config.toml
num_hidden_layers = 11
hidden_size = 384
num_attention_heads = 6
num_key_value_heads = 6
head_dim = 64
intermediate_size = 384
vocab_size = 2048
hidden_act = "swiglu"
norm = "rmsnorm"
norm_place = "pre"
norm_eps = 1e-05
positions = "rope"
rope_theta = 500000.0
rope_fraction = 1.0
qk_norm = false
attn_scale = 0.125
bias = "none"
tie_word_embeddings = false
parallel_block = true
init = "normal"
init_std_qkv = 0.0246
init_std_o = 0.0
init_std_up = 0.0246
init_std_down = 0.0
optimizer = "laprop"
learning_rate = 0.000912
lr_mult_qkv = 0.7
beta1 = 0.9
beta2 = 0.99
lr_head = 0.0087
max_grad_norm = 2.0
warmup_steps = 343
schedule = "wsd"
decay_fraction = 1.0
decay_shape = "linear"
final_lr_fraction = 0.02
batch_tokens = 32768
max_seq_len = 1024
doc_mask = true
z_loss = 0.0001
train_tokens = 345500000
max_steps = 10544
dataset = "wikipedia_en"
MLP neurons of a small language model. Each row is named by its layer, matrix (gate and up: input weights) and neuron, and shows model dimensions 320-383. Each number is 128 + 24 x the weight over its row's rms, rounded and kept within 0 to 255. A neuron's up and down rows have the sign that makes its largest values positive.
After each neuron's rows, "fires on" lists the tokens most often at its 100 highest values on Wikipedia text that the model never trained on.

L2.gate196 [ 93 134 121 128 135 126 137 153  72 141 149 149 152 165 144 142 122 108  83 138 108 141 142 117 160 118 111 136 130 127 139 131 146 172 144 111 123  91 130 112  93 165 115 135 127 138 113 141 128 127 146 163 169  76  88 150 133 124  60 135 132 116 100 115]
L2.up196 [149 151 100 146 138 141 161 142  59 101 140 113 119 141  79 102 129 103 106 129 132 119 112 128  95 159 125 117 146 104  74 136 122 159 114 145 119 112  97 124 114 112 138 131 138 137 144 130 128 133 146 105  99  98 134 124 116 134 119 157  98 119 149 145]
fires on: " York", "ford", "ling", "dge", "lin", "burg"

L4.gate200 [136 113 134 148  78 114 144 104 120 122 143 129 128 179 120 119 134 140 166 117 145 157 148 117 116 109 157 123  89 132 123 128 178 120 112 110  94 156 134 170 103  84 134 123 114 127 197 105 136 126 157 191 124 151 115 118 138 166 142 133 160 172  88 144]
L4.up200 [133 156 127  98 124 109 118 143 149 168 149 143 141 153 135 128 165 156 160 122 132 132 113 151 172 152 140 118 131 137 146 136 132 115 121 159 137 122 116  67 139 116 136 151 127 119 152 153 152 165 174  49 103 123 121 149 156 145 125 106 120 116 101 121]
fires on: "pen", " season", ",", "al", " place", "-"

L4.gate338 [128 112 160 167 114  79 128  89 141 141 134 108 141 164 119 122 129 156 123  95 117 151 165 148 147 121 170 119 165 145 130 128 117 143 119 127 113 140 138 165 152  88 134 175  87 111 164 119 165  99  99 142 131 146  96 112 127 105 140 142 127 130 129 150]
L4.up338 [143 115 131  86  85 132  88  96 120 108 152 107 133 143 132  75  75 155 111  91 122 133 129 139 165 110 171  98 166 114 112 117 121 143 138 138 141 137  95 153 161  89 120 141 161 107 164 105 130 139 121 106 143 152 117 136 126 108 167 137 138 127 148 102]
fires on: ",", ";"

L6.gate266 [116 126 164  75 131 131 123  96 118 153 103 109 118  93 159 123 118 119 109 119 132 107 143 125 174 136 154 123 146 155 186 118 146 132 126 128 117 169 138  86 140 148 133 138 135 112 117 137 145 136 147 141  99 106 145 142 132 130 103 144 185 121 168 140]
L6.up266 [174 149 165 129 126 162 117 101  97 153 160 123 108 134 133 122 147 116 123  95 169 167 134 116 152 124 159  68 138  60 144 140 119 158 138 131 122 175 114 110 117 149 121 121  99 149 127 160 145 182 136 102 116 148 116 141 104 167 127 146 125 149  79 165]
fires on: "y", "w", "k", "od", "on"

L4.gate173 [102 127 135 129 102 115 128  76 164 139 118 130  98 157 124 121 133 143 143  56 108 150 148 137 132 132  93 149 163 159 125 109 123 141 150  80 122 152 135 142 138  98 120 152 134 118 127 119 128 157 129 115 107 151  94 120 154 145 184 102 145 105 133 137]
L4.up173 [144 142 124 111 144 135 140 109  90 141  89 126 151  94 155 150 109 119 107 134 117 119 115 135 167 119 191 113 152 190 136 119 103 143 149 113 128 119 160  91 176  78 128 104 105 129 110 170 172 123 114 139 121 144 131 105 108  92 138 108 153 145 130 147]
fires on: "),", ")", ",", " of"

L2.gate343 [157 129 131 171 145  97 108 111 105 148 106 158 109 135  78 134 146 180  97 114 154 118 106 143 141 135 135 112 139 145 117 124 119 142 163 143  71 120 124 103 108 159 114 135 138 151 104  99 131 113 117 141 132 104 121 127 171  92 136 128 154 160 160 121]
L2.up343 [149 172 143 168 161 111  94 142 110 120 130 137 135 146 126 103 132 117 168 167 144  98  96 146 159 133 145 103 128  97 110 100 121 114 129 198  83 101  76 111 108 162 110 163 108 156  95 100 129 164 136  84 143 129 133 149 134 139 158 139 163 159 107 116]
fires on: " Di", "n", "di", ":", "ni", "ck"

L5.gate114 [110 107 152 131 141  75 116  85 137 139 153  96 137 100 122 172 155 121 141 111 124 115 158  96 113 161 145 142  92 168 126 140 151 114 153 121 109 132 139 151 150 117 157 180 139  86 116 142 140 150 134 151 106 173  86 131 137 178 129 123 169 146 141 112]
L5.up114 [101 133 146 135 154 123 125 163 132  80 179 100  92 138  92 113 101 120 128 117 103  65 169 122 174 134 121 140 137 162  99 164 142  96 136 136 118 129 121 118 159 140 109 110 130 109 116 138 117 132 116 122  82 145 110 114 146 126 110 112 129 111 167  94]
fires on: " in", " near", " short", " north", " to", " south"

L5.gate86 [137 125 160 119 143 116 134 130 115 125 120 149 138 133 105 102 136 160 136 146 117 128 143 105 133 107 134 116  98 104 147 177 125 122 134 141 112 146 127 118 143  76 115 153 106 107 152 127 138 137 117 149 145 122 108 114 140 133 115 140 140 128 133 188]
L5.up86 [148 137 107 128 138 157 151 132 127 107 154 140 151  76  96  95 123 158 142 129 125 142 116 116 109 104 152 112 174 132 149 122 131 108 145 133 123 143 132 133 136 101 109 124 151 129 169 163 100 132 107 123 150 123 112 103 178 116 132 143 151  94 124 171]
fires on: ",", " |", " 2014", ";", " in", ":"

L6.gate291 [ 99  99 124  95 125 146 120 152 143 154  82 100  97 136 130  92 144 110 149 118 163 137 117 156 135 137 124  87 157 115 202 141 137 146  79 164 155 115  90 131 142 139 115 118 121 113 126 122 126 140 156 131  67 162 160  93 128 116  70 124 126 170 163 118]
L6.up291 [128 161 136 124 119 108  95 148 113 150 154 131 128 129 104 148 133 117 106 103 126 148 106 149 137 114 184 136 149  88 136 116  94 149 171 123 135 135 105  96 133 129 150 126 132 118 138  81 126 120 143 112 113 136 124 135 115 124 139 127 149 142 124 100]
fires on: "able", "end", "age", "on", "y"

L4.gate239 [ 98  93 116  86 145  60 138 162 149 142 152  87 142 122  89  67 118 135 179 148 119 141 173 152 132 105 144  68 160 126 150 128 116 166 119 138 126 129 133 136 157 111 104 127 131  90  93 114 130 105 113  74 167 143 133 148  97 129 172 126 102 143 157  87]
L4.up239 [155  98  90 144 156 143 184  96 153 159 132  87 127 106 134  99 105 151 139  91 107 115 115 134 141 152 144 119 133  87  94  78 129 154 134  88 137 133 172 133 142  92 116 181 120 144 159 123 134 143 135 104 146  96 129  96 134  92 157 132 170  96 106  98]
fires on: " and", ",", " it", " or"